{
  "n_layer": 10,
  "d_model": 512,
  "n_head": 8,
  "n_kv_head": 1,
  "head_dim": 64,
  "d_mlp": 1344,
  "vocab_size": 8192,
  "activation": "swiglu",
  "norm": "rmsnorm",
  "norm_place": "pre",
  "norm_eps": 1e-06,
  "positions": "rope",
  "rope_base": 10000.0,
  "rope_fraction": 1.0,
  "qk_norm": false,
  "attn_scale": 0.125,
  "bias": "none",
  "tie_embeddings": false,
  "parallel_block": false,
  "init": "uniform",
  "init_std_qkv": 0.024,
  "init_std_o": 0.0,
  "init_std_up": 0.024,
  "init_std_down": 0.0,
  "optimizer": "muon_variant",
  "lr": 0.00108,
  "lr_mult_down": 0.7,
  "lr_head": 0.00323,
  "grad_clip": 0.5,
  "warmup_steps": 200,
  "schedule": "wsd",
  "decay_fraction": 0.548,
  "decay_shape": "linear",
  "final_lr_fraction": 0.0,
  "batch_tokens": [16384, 32768, 65536],
  "seq_len": 512,
  "doc_mask": true,
  "train_tokens": 365000000,
  "steps": 10199,
  "dataset": "wikipedia_en"
}
MLP neurons of a small language model. Each row is named by its layer, matrix (gate and up: input weights) and neuron, and shows model dimensions 16-143. Each number is 128 + 24 x the weight over its row's rms, rounded and kept within 0 to 255. Numbers have three digits each. A neuron's up and down rows have the sign that makes its largest values positive.
A block is one neuron, or neurons of one layer that tend to fire together. After each block is what it responds to, as a language model described it from the Wikipedia text at the highest values.

L2.gate20:158135113133158138104099113140153151136103106132178154141131092100140106116143172089135164088147152135130103122079169113141145155136168098145180073117119144103147088130122096115120162151094163178136143162103130116100159119092126112178134170102119134133132125131124141130138099171092158159154162118089087103120104144119087114120138113159102145139126140147119105116122119141134117145108
L2.up20:140157133117142138135102133110142137152117086128152136152148088102150120142131156108111121101153151126128129138117168073113131119126129114100178111099074133134133083148107115127097095157102126143132141131122106122130159129118120145203101183102122136157126140118129162104104121151127127162123151128097125118133151088139138162095107076189125136128159161134132117131137106145135111143133
L2.gate957:155102145108140136119139097082113155125101120110127139164130097108128122127074131104120173149076147100148143145146101147126096110123125161098119142082123107116087120123146141129126109143133168125172134107128109118147167113149134176157130130154154144076080149130155118112150123137115110146149124169132175112114167102173147137058128157107096156100165141170131123161191142112161146127160
L2.up957:109079164118128090144100114065179116156093087106128110145118132082118133127111191130123120146138138104164118165115127132093106156114146123079123164127127162124064123123171144126138084130145136139162129097123109137126163107138108127153154162137137150097125117118150145135155136133141134134135106144106147143143145101156155178091137137093120146107147140159101135134180139117115119130158
Responds to: Words inside proper names. Later capitalized words inside multi-word proper names, mostly labels, publications, venues and titles, such as Beat Records, Houston Press, Kohn Gallery.

L2.gate1150:133109094150106151148149096154118135110161102143140098148094152137154101144109123122139186136131077096119102119160113143121162124123125101138075126107167149132112134129097104094126115172116128109172164136170113107147075135160155105097110165087131129181086171112143141116150096095128141146128148120148127148127145121148114115131125154128138104136170121128133174183133115131071108122145
L2.up1150:106171129123080118130133143160113139119120108112134138127160101091135124135112147160162157117112136169125157112127115075112118140105138091170138107121187181155157130140114102103099109126153164125199119118134137121099131116104133148133143151135153141125137072083098116146114143132119120107091095099120122147153136125135103135139086141087125138151135090126129161157113127093100141121130
L2.gate1213:148173144111135105140104147147161104097147170122106100097105085147114132146153147134125166165134144120150140161119153110122100159130150209143165156091136079048127086163143171125179116144170133145129100113108126139104099137142135107127103145165149112127119089152129150148125112126109089132167138134148129104119139081116110157140135128148111138119139098143131141177126114124102150121149
L2.up1213:143141148163109139081101085123125103139117130114139121116186156107116127148107094139125061096141119127126108149147153117145095097124175122155134123065100159124148144126122144083118096094113175111144132163109153110143106125139172112120101134143111172211086138171108104096117128131119110154105119139161125096145098113125155102141139076129112129087151122152158114130119116126121161125153
Responds to: Table separator dashes. Mostly the first hyphen of a "|---" separator row under table headers, often in election results tables; also sporadic word-piece endings like -ing, -s.

L6.gate239:182142115164098152095118143120114102114136103140105150136119089116128161076119148152123160161106117146128142137145177164144127110138141129133113133127165112137130125124115156121155166177124165093160159086079123172150101141098087114097112115128133063137129105136118122146097158101111107140107130109137119175105078103140111141179152098135130161141138148175131142127130102095107145090156
L6.up239:164110126124120131137133119155124141139128144112100115117151168121114093130128126138107122137099132078085159145159156151153143120162126152146106109131147153132085119103120097089137182123122132138131132126155119128111127149162139167129152062110138112142135162104171150126145095097133130124138133132139183118119131138116205169118121105135134122179111167137135167151128131118155148100127
L6.gate542:122120108143168143111110154157114125098130147122120092124133114106117136139150132119140181132138133117122104095120122123137120098157156094138111128133089135126156122072139125099105111136147189091163101123097141111174162119129101132104125088124123132129141084112105099106157117149094131098138152161096108148116146125090117135128118101113125165103127139139139099171160138124143116172120
L6.up542:138136095140141117136119152176121104128082071170161098122109107123074145118146126089107123100142073156153132108082102119098158106162097143103123112127127125164088110128126095168104140136112131149130088154124129126117086099163130119112083121136098110184118175136183126162046123122117139115108114116128132140129113077136127128162129113149112126112128132109140099105110149149112122120117
L6.gate1061:128137084174087166118118116154123131139093089109144096141165134111168100142182124056129170158131090141175117161132124140110121110146152139110115137148138091130146139100126154120137140144135138111154108105113141135181095167167124108115131092099148102139149121128151126096084103114126132110167108134170094102133160112130137156130127135133143118129122135123135136130131109141125136125159
L6.up1061:146116141119103188099112103126078135125113128083141126128130122128141104124102141047141119097118168115142121117116138125091164146159091156122120110120086167069111166167109130159148095096118162143132107125140099138138133145093131125098122085122129153130156131102168100132121154100138112146110111102108154100094146121113116146101174136130135121092132131135169088131106142133134087134181
L6.gate1293:173134123106109108098126148125132097170146136128176137139076150123131149115137095093188140159132109102125113153132140162115162119134143144106142120118141160147149148122109114113136155142134148115119176140095093123169097150140139156127097085152139106156157108151138168125125122115138127155088121108100134135109145130152113196123120107094085109162138135105146134099122087190172084141141
L6.up1293:105125120122150127118089096161136115121111118135109097077137105126154128122140172135169131125129101114121138128126130112110123139145120149149118129141129149133154121146121143176129165123113132128203106152132143086143151120101060132133116156168153109097124140106157119063106158146149087130154104111069112180114154125117121114113147111178156150141132137158144182122130147120115100121177
Responds to: Markdown table separator dashes. Fires on the dashes that open a markdown table's header separator row (|---|---), in results, discographies, and election tables. Weakly also on mid-word pieces such as ul in Bulgarian and vulnerabilities.

L7.gate42:129126152065139099084121081158112128072083132130121139120104182104131127127125139116107159130124126171123150116123172138123078150124126143110112158132076088172085117097155104190152162157125096129112115118102141081140128148150144102152125100136101163140125103129145128118153092117145141196165112178146124111131148141161127115123097109124155089127188126150134150128142130180125143108158
L7.up42:129076156059144103118123115134103111119101146133151147144096135119145130131105158109144178148137139167101118123143142155141135118127091167117115123200076146138093128125143122182147129123134098144126114119134085065111172118155131117121081101108097134096094085147144128137139079152096139156122165142120121130107141110128095127135098095165149105103158101129143141134110156157105126128149
L7.gate221:136131139146150163113157151102129112143096133110136185147122136134130099133144121118112127107195102089150149136075123133083126101115094133128133121150114108137143122136169144133145146136140125164082137135142133133131171124129126137138128122153085101118140160102081111106159080154166125122091131102077192122121187155124132150188173109130127141120142097124147152162128121141125136100150
L7.up221:131104141120146153099151124153118136131090113152117122145120108128113143128159147164133143136089195146148142095134149133060119132135140167135107121116112160141091140118136107090125079144182103097155103116133144152100121087105116102111133161141097098115126148065182161150107100138136139075168164127173132104116163136164157128111127111130157086135156129139139116131110066126151126168163
L7.gate428:100115151119105125157153135135141166110138118133165145097178144152138137153149127145098133163179142097172129085172140110115074098093143157109146091113092137132087130162149160129172096107198153115122113149121119103109150155110134133155130121142133129111129119122130169130211102130125153148124111126147158090159151088121102101115122106119131111136115105131109147168126184133132170153142
L7.up428:129117115141114122103114173121088123173127115143146147122104139089134131129110158134112146119145140110124130165145127096117101106086182135121149150132116118139100127161124169128143153128099129141151139125121135066126105143164121128146133125161135147152120138106144147101133109147125132145128115065143116076085124155102127125132130114134148122110138082120160164131130166170158189120133
L7.gate683:151128122077139111106102144148109139145125084160096136157128136123151109117095156167097128140182137116128150126143134111137144120088181112119137117129129134152143120131097176164160125193165134120136121106134101137128155072080148138110109138108131176118111139161122130150109108117148140147064130119128164143129150137126138133130122140143108107121094132138119137160125160168104111114127
L7.up683:141128151118130136122115128133124120133105157117084136168141134148133150165125151167125129140117107146095123109109126178141152114136133092120112127123113158121139153154099112106146111167134143139158089127131111126146128142183161132126092138178125145157168121129126136120086145111160118122098157173111149081129150145136161122149169133119165127144137111181142112127108078109142194143151
L7.gate836:132153122143122178120152085106142117106115140123081113150116092159112119144150118114109171131160093140134140103190134136154109113101108097150117186115135117143150150127086109114157133121126137113149136109122122130116190162158135125106144125157142091135112112107139113142109121147141119110146146137174117109115135110123093129131130131127162155125145142128134120130117118121135154141106
L7.up836:130110146140142116122129149119130141134084163104119082142142159136145126144162140153121139139110106162138125133101108108098135054088135125140118116141166119138124170143136129118124078133127123123129127096143124115088082125137090157115122114088096104096113126139107161126082106129143175089152111082154115123108100138144112157178129152136153150094139144150132148156138172094139112130118
L7.gate946:130129114172174124128136135140127153119063147127149141152143110154113118156088166091097180144139096146154102142146112107051060132108125134117162140129163128118123182117156110136119142142127118095104130093089133153139137137135117071120093144101122113167155113139167177134116098111138152143154128136141156138129121130129155123141152118137175122123118146135139140141145128140131130140131
L7.up946:117084164142154141143078111129099146139153109119140147123095134103164158176144149120150169129119145156116084147138134150077116158127111128118110135135120108087100150135114163110143111128128104172141100149125130089118121168120141164111182098164114136175139099114128140075155085105125126150149133132151105097126147154106118136115059130122145164102106149096109153154143140150127136127124
L7.gate1063:162135098161156106119107144141130064141098128106125106155115124138132142103168118140120163137135141126135120129173158096091106129128105107134152158138122114125080120152096146118138052143139095132094078144108098100096168148161135114136105107086131159168125147154129121146128105144138095143142137122131157123128192098133157108149143149103145096107139147138121114109071086113110153138101
L7.up1063:153136089139167146121105159136115127154125112098120107126144155145168116090138136156129116152155153098115116162121144193135098196108146118111113131126139105122148185111133144119147124108174119155129105146115114096129165144136127112143074138074127152155105146125133143101134155138079107108095107103121157142097145079108169126127128158144145145154092164155126122155128150093127138112113
L7.gate1311:159107155133110150093103115131162120105161126148133097136127120147138130110118143113139152132108136129162125152136120125133111146116131125098202146137126135103108142151183113115141111128123141078108142119124109121100133145098182094130105166109130168125165132145125120149126109101164117147117155093123138112164166123163119169110122106143102148128125123143118100109179102144102144171140
L7.up1311:158167139113192117112165109073128134108121133159105137141110129134150113078099139157103082165147118147132127108181175103153124125160118163143140157106122142143095120151098094146135199135123123087147097128156066138112105109177119149130059126124115145166138136084126146130131141098105119096115138111068169061094154158148120108107135104119099160133105092123121130114110124133140135108124
Responds to: Quoted title words. Words inside quoted song, film or book titles and quoted speech, especially "t" in Don't, "I", or an opening "The".

L6.gate148:074151110121112145134148121143130136133105173134142135143131177097159138171112096110128088143181116115073148119093120112160118098115123130127116132132146116159116135155112148138152062162143113101137108123178141131120165105112127100138131123156117135143086124128133076135112150150106139090127095172138144144179138138137143118146107124121109158122162103159128108127137117113179106116105
L6.up148:084145121120127151173184154122144163132108145130142114089117172089173119149102089095094088138116129122071138121130130150148112122089156144153123143184141132117128100165142164163154111126127133103150128140145145059093171113105134097091136100155117118117097146137133091145085166158096102060130108172113124126166131114149141115117127118107103111081154106148086097102164112087158109119149
L6.gate190:125122118111144132124111134135111090118119184120158141121137175153114184113123137154100114134198087147115201104130112100096124128115103130119164081131132117108099151179136141119143137113110120113111140103173145125109157119138130147148096150087110118153105132121151153134143142106099192084098085136143104120122156124124135152151120097045148153166121128144125160134118121133126154136133
L6.up190:143161139098082129134130145153146109122130148163146157112121106144122135152107120121147033137139096111101126125180130099127082149123125156116152121128077119138103137167116115113098067133120131124112094128157133105110127113126178175147136168107135121116105130103087142124159141113130122099099118111101150121126103148114132099126122078094131098151117087107089139142103108125152174095133
L6.gate376:130101136087127151102123165175126160103114152141157179091132100127130137080101108114087152095134121113140125122163116098164085148141119110080158112135127133119130118184133163146156153109125135141169128158166144133128132108144116137082146126136109109154097135127159137151153114130121143108128093131123121123163110134108102115125140107068108117124110090112107159132125149128137098140119
L6.up376:127141131114130118135128106107108142140127162120150148151119159109131157155117101127141074142146090130130109132127142057126085121135090155108160157071152119142116124182107128141137119148131096081142142112132121096120124125200156097181122169176120118124127127175106139092162140124110130086106118086117134110165117135120134131110124125108141123115130143114082169103124160079160103129122
L6.gate1242:165138105106123150129149149141126104198110110136088135169161158158089155151124110149138081119125121151116166151074131137115083130138132093123123075120122116188148131162071078121117112123133126139137118143144176136117133142094150104103103094114137112153107124115160147157099128116129119149115151132184123121143119130134119134158155089110093107117064116148158093166130142121117126131108
L6.up1242:141122126110148136133120138128133141096117114157171137153128134158115132156124133126156141123120113148107136126140114172106135157092124110134102144103075119129142151146125091122132069124113098116138135167146126100155156136139151143139106113118101131152139103152110110129137088109143103088134162105140157127126132111163137108125075104114117128146101158106158101161137120191138131116120
Responds to: First-name final pieces. Word-final pieces that complete a person's first name before the surname, often in sports rosters and lists, e.g. Javi-er, Dmit-ry, Ricard-o.

L7.gate78:137146102095114133129133169142114099131127151156130109140129145141118130133114143119134116147144165144141153133076146110086148125121119152117137117105177080128137164121143121119092155082148126097092131143124104070122141126109135127113168133085090151136122140121126132122089065109157116114109116136114135092145147101101130147168162122128133149189116141151138110112147125118131183109103
L7.up78:151106116089126145141139136093171102186127140103142099116114139128116151142142152114147156102125108159116106121135117137151141136089131142111085103187129134129129152124106107123140083112109065102146123150112118122169110142127126162134121165111147144127122105137130126127156113119135137129170139123122135135143138142136185127146144127146115106101175095119177151140092120143125137137131
L7.gate94:072102128112122144087145141158137121113141103146152135125153136141170127107136169090102119142121142151087136121125170103131157100140147136154117114177117125129174099143143104107108146146116133119127099121166147115087155142107159143126198129161109162122147156120107119168081114153112123144119136143132155148158159120114123134164107125121089145125110144089104132137121138144143118125154
L7.up94:093130108132104086114118152146120139140126139137124107201131124110132157175146103143066135132167129159106136094093144063111120116147152149173099131119119117129170167096165114136121153133126130114113160092144131156119120170121121129111115149146129111111111186163121148091143111132107126139102111126137099127125142114120097125174109105131126112100128131125109196179118078132137127140154
L7.gate145:106119129091090125077150147103139123103130167121075133118124134093116118155109110135103133147110125093092136157123104151125136137132148136150143085125128140133120122126151142112097111133115099110127144153120127119138152124110130101124115150104154077108072093156120166142124120143115141077146139145153116142159185088105143144121103128122124131134158137136113141203072168099174131078141
L7.up145:180147106129117148141121110102108127146161125162114138150145122114087091159186153086135093104142144130133097141124132167148106110128116137151125182135141108108148187074077114122134125151078135137133139137132097135107147096127141130128172136097075155132137147134159179117114111162125143132139144083112148152148120124133123147136132141160115133145169113128139139124129165133109109139153
L7.gate237:152080163097143159125114159086167128125137119122143102137122144146152131150154189134125121112167135126134122118169116069105108145198159116124109109156104117108130113151082162125087095146097123151124105092125130099123155175153100089091111142139084137138139115102137140151130111129117162144113124098133143136138155152134145101173135109144167137137141114088127135100141145118155112104126
L7.up237:142116137146134153153145172124124219147121112137128110139093128135146106134102191118116117136071149112116149132142145092141131117125130144113150149124127120122128152146111127087162098122148135117138113124161104157091096103104101127124134168148088153135120143130102145105140112130122126068093142110140168092130116123171115137142122097157094110131073089106133126141151122115142093107137
L7.gate265:131131096158122127122106144094101118162137086119141137095095167129095139138102124107150116104149111103116119127066078104161138150150152123148151103128149091134119116129097121073160145162129137160115103126119130120117145128143157109120133145168116125146125142114194107148161111100153119124118124114114122116118106107092126095088123142141093132150103115128151149163102127082105125098179
L7.up265:125123084147147125133106114107141105135108103133124123114100140132154104085141152174140093156137121115132122109139103141126080095122116139159157122118160166176098146152117080141079150129127122110129136116124104104162130161110094098141076156167116118121143118140110106111090123138152145133159143121147179138142148101119104111094151148096109119136139091163135128131116135117124109149121
L7.gate271:136135103102107152118123154131097090121121111129147138136139122116124178105126125155122128145119146104115144144119107149147102089138145178167137128117146135141173155097122170195098117146121141137132099069150156096092113109109131127117160109115099178115082136106114115122135116147129117155104130101128178135120115108087128180113151152117136138187153106158159128076126156096182125110138
L7.up271:122146100080165174140091103147170069122112131101147133138101139124099156126132103116176094109131126111121108127136123116113116098137102124135132087169136182147142143162145096189106114120138170095125105082170170134152153140119105133118112112119080207092147110095110160145139117145154139136114140140165130112102088114096138099140147123146181149154205121160152104133121155115138104136106
L7.gate841:154120136103125096056124159140113141119096128066152132118119126105134120162146156142128117129079137145131106118120115139146076137084081162103136103144131100109129152113070148101112129127102147114107138127157124129126125136154152144104124137163127109156153138116148168107138042098167153044150117069164138087134134102116093116125102097113163160075141107108111173101142114129105104142114
L7.up841:128138111096129123108126171144083119136122129128131110114088143143127111124156137148154178124103166085134123149104119144123086139102129119048123077148136135119111108142104171123133134124134097122112152172126176085172121137098140126150117093124111112087084113129151131083154123112148142133132072097113119157109088127149118110102133161121182133154117110124117111155148165105145131124146
L7.gate1113:121146145131127147120083126138144149146106094127177096129186154147181113102135142137115111159120128147146126146115130149134132055118124134125103143096143080123114109155159127105120146119148131137129124122120136105142131100136157094147113105145093152121134117133092150186146158132129163133104141116123162140126120142139113135125120111151100165113121089111170134141119117155162146126097
L7.up1113:120196114131138151077147174093093139137094111104132128125148107148143156152112164151124088128107098157110076113134096099141118103115125166146137121096101112175153111127147141126111137133133141116125118125117165138141110077123131119121158156122101087137107166125142127135148136132149128114142124124106135150146130126132101128137141162131098163158163110100120140090136110102104098139118
Responds to: Start of title/compound pieces. First letter right after an opening quote in song titles or quotes (T in "True", "Trouble"), plus hyphens inside compound names (Wu-Tang, Saxe-Weimar, Lt-Gen).

L6.gate282:148152167097131135108132126111090113151160133165122147147166105105166121149135117119110166144161137154147119151151121088135101177150070108105130164148157141136106124107091101141082089108099135140193131108099132166146107142092141097107129157145108130111149128149139118142112095155146168099130085136107125112078116126168124156121141158144151097152098090141148107125116121147100124136139
L6.up282:059097159113158168116169164103143168093089110148127097133103132094109144111134183127133123126114123114129112119153139110061176129140144135105145116162108122124104091133130133124177115152099099129165103151109125079164118149107154102090126126143123116109112137086116126111115098139127140149135122110152124148099134144151159096137141113133135207138129125127126139173133143175131101144127
L6.gate371:145110054121123117123119099108130115149126129135127142069108150110098132123134175106110142172114117155127138126120153113075106178120142103137120104118121118157112151102104120109140101151163115086129114103122157133118122127113128140103156097145125153138139158096085132117135146128129125151132198117154104128108126115108136094143094149120135108108141124099133119108073160103105132123107
L6.up371:136126143136124128166127109120137148154170112129120156168149111176153155197140108164148114127106115137119126156113116134145128160104134077134167118095165133091127098131128145088176072133167078144115121157131129082146154131132162155132133125105127128127128131097094094138141138075131114117179113106162190106172137148102137122121126141142158135155121117179131135180153149148128145128106
L6.gate495:122136187125146147164132133110087090148090122166122173161127139134109139166117125122094125128151128138086130095143125136118154174090095129112180116133125115122129145108118115089141134183153055160118117133142110127142131172135101122111155152147137136135096145131185133130121140103139115156154105109148134135096158081172179147113180113143120119084065158158142125111116112118141107101103
L6.up495:127150148145102124136134117132188161153156133181141130122112113143144136129142130141135137094108117153148148133146144113162177141118105167075164097153128148094133161146121113091132073074085086116171160104136124142127096133148151079140164118167159118146140191106165097149114158098141122120135138151113123134129151091158160130107136106149124153134141122128137077131079131167120146136079
L6.gate612:124083140108116138162185074150138149110104047147112131167085101109142105091183132105120167128167090134140115129137095148125117130136146138079129117119135127111089199132120158101109123098104159155078074156107147160124166132167140157109127148129117128085146152138131112093088103121125111147178150130168136115120177137175165106135157171145145115110098158113124169118146140147136115121134
L6.up612:132135109102149116126105121121081151095139135131125153085114132119114144170151143106157118098145150066109103100107105116093113159137143128110118169170128179130129132102162162108072093134101146134127090147134141130080141137128166195079122118117139142103124164127117127089121118125171139112104140150123096120128130158137085138150126153126164143127138105121123170113087136138140167117135
Responds to: Quote openings and apostrophes. Opening quote marks and the first word of quoted speech, often "I" or a contraction apostrophe (I'm, it's), plus possessive apostrophes (band's).

L7.gate84:133185162175166162144098150091126072170121152129106112171102139126115155127126101085125163127140152191160090112091066137106106140144095140150147075145121130158135095104128113092093118122116122119132161096156134121154155152118085085108119095123136145128124128152122146087192110149140103144114116137115137110105122140156154158153108138093119104126124101112147119117136171157141127145119
L7.up84:161164160153137119182162120152160107133136091096095136175116123167116131137168090103127139136115133173169157148112074155138137147102113137129093115184143166093124109148154113092101118165127165129123159144128110156104133138148153117112112091123064140125111101142147105109130146128133131127092130136095190121144138154134155111165124127097143133141106114130115107139146139106139130186108
L7.gate85:117129153121118142129151149159167117114138189125165170117101121091137133138118123165132121143176113144129149117149150104146064126130094150125177113150109124161150153152131179106137120127128104078111140109161149080112107086140150100137148142118115101143139125129145160162160146143112112080055119131131172126141135144091117157185132119086131130137129129112062137135116132115157159101095
L7.up85:138119128113116178122109093141175153153136137138142178134099129173127097116114122091146088099144103142117169152124120128131118096113144098108139109166115143091141140129095185095114129109072138174098115126129165122116168112107142107112152164089113139123109142121109148128093138168122112081165130120140148143131140130129127110158113124084130071130119106135104112150127147174134161087155
L7.gate175:091106133117134136122115137152103121142147131130133143111101152081099153117132101104130097092149145139159167126101100080109082129124173169080141114167149105114114097141108166134133133097094114112153144116114126094187133117098120084104072114138101126149101106128119072108136138155099136132125101095149133092139130153161123135121131125089130158135154140157122144077131125100185153129129
L7.up175:082110093151107128114152150147150140114099144134111161136082186156146085121154124138117140144113117081119167106117078074138123121131105132100143081112097122158090121144149138114083108118098076164171146145179142095118174174104115126117145074119122145129100144112126104113116134126153123083152110152140123128126114191160171162121099156091133139135133082148059101116147159106133142105060
L7.gate492:151135126142127141121134112105107089148126135107098131132155112163132138156078098137164123071114173138164132115077139128146109130129128171096113136139140170166143148125122153104124100117114116132157171132103106168104102152131126100135098109133146114137157100124129188123180129157114146098138146146148139154165178129138137157134092094091106145133133150138086149165150122162098138140138
L7.up492:137113089100135106133178160144146111093136127132198150111153133135133093110152096104140123122085116115169123129094124120160166112113130058153125148088127133111151132120099137117111113141142151115145142160084112158085133141122092100139156105119139100149124154151066121119108093156108127101122140129158150138125122143120114150119127126156170109175142104137131154130101098127138099087109
L7.gate1016:198121199160151120087144125095145118136117107154125121120142103139158112109097130112110135106103145181136110123123150153085129102112133101118129106119093120146098140110145112122126131122126128133131144132115142143178133149083113088097131089133138130126122121150133051126112098110140146113085115127123113122131178141109159140135102142121094117183122122147065117162143103131161117148123
L7.up1016:090153148092120120082121151128131102080117125117150118100113168094055123075142153110085126083164090150133155178147148124129074127135116143169104127148145128096163140102106170166120141146165123124156191134155159101198130145139141077113112108123137106166103153131107141055113066101090099154127117147119122102133130148112153135129164162138100127108139130168174152160149103127106139133118
L7.gate1034:124151116154164151149138057102146139119173132142125170122106133111105163129149104165120127121118105115119121121093122115106178104140125102143132123143151125147142131165148177116133127146166135161111158135125194118104135123115159084146058099098139148107144115163105116102131124124091127099143110136073208133071130182136188106135071122127120132127142146097131106107112120132146127094091
L7.up1034:151117129119132140129141152139102100198132134153078113133150156133180141126145075143176106108158109102086121118121131133084169111157127124112111143149130112133140111139160114139136122120126146176141160127063147110173103178122140075163116123144140149100148110176112128132119131121172089142141113077117107161130110102157151097157134114124096156141138143114125146138106120142141148126155
L7.gate1110:130146101106154122127108118126141106161153150118083112121120183139153177167152090090135150105148118117169153142119154149133141100176146122154120149153123174144121121117144123114138088139138169145162136130175141182163126162154168138129114129153134109127124107151158159110059090161125100088149099121118178135121166129138140137152095095099117173172193145124147121150126148103087131101163
L7.up1110:147157156095127137121068099111111090096167131141117098112140136157154116135106111117121155148095136159157129117104141156122132089145168147126144180134129149144093135174118131140118088104119126155169145136154120137132086117146155102128169090156143129151121115161124115160114124096095165103126142130139156168086138105116137128100163141127130168122178126118166141121112121113124133142097
L7.gate1123:137130110130171143110135078150132086139122122103170122127132128084138118114135123153106141128183106165164124114128118119101142095148141156102061119172111117075103142096125124100124063102128116093101107137122138115149105143118126105103113133151172112137171138119137143136083111143119135144103109071115152145109109130133142138119125125103124134090140124102123143153114082126120125137107
L7.up1123:140127088170123132138129158113103100125169152106122104109134137114126150129121121128147142098128125153109073135075104156141130113140131133118150084119110131140145152138144138130115140141102182080149132173117098158106120124114107149088111097137092119108143102140147156095118140194155123142150118109115165173171095125151167139153130079178123104133161138129105131157104154137056110093140
Responds to: Table separator hyphens. Hyphens inside markdown table divider rows such as |---|---| under election or filmography headers, plus commas between scorer names in match reports.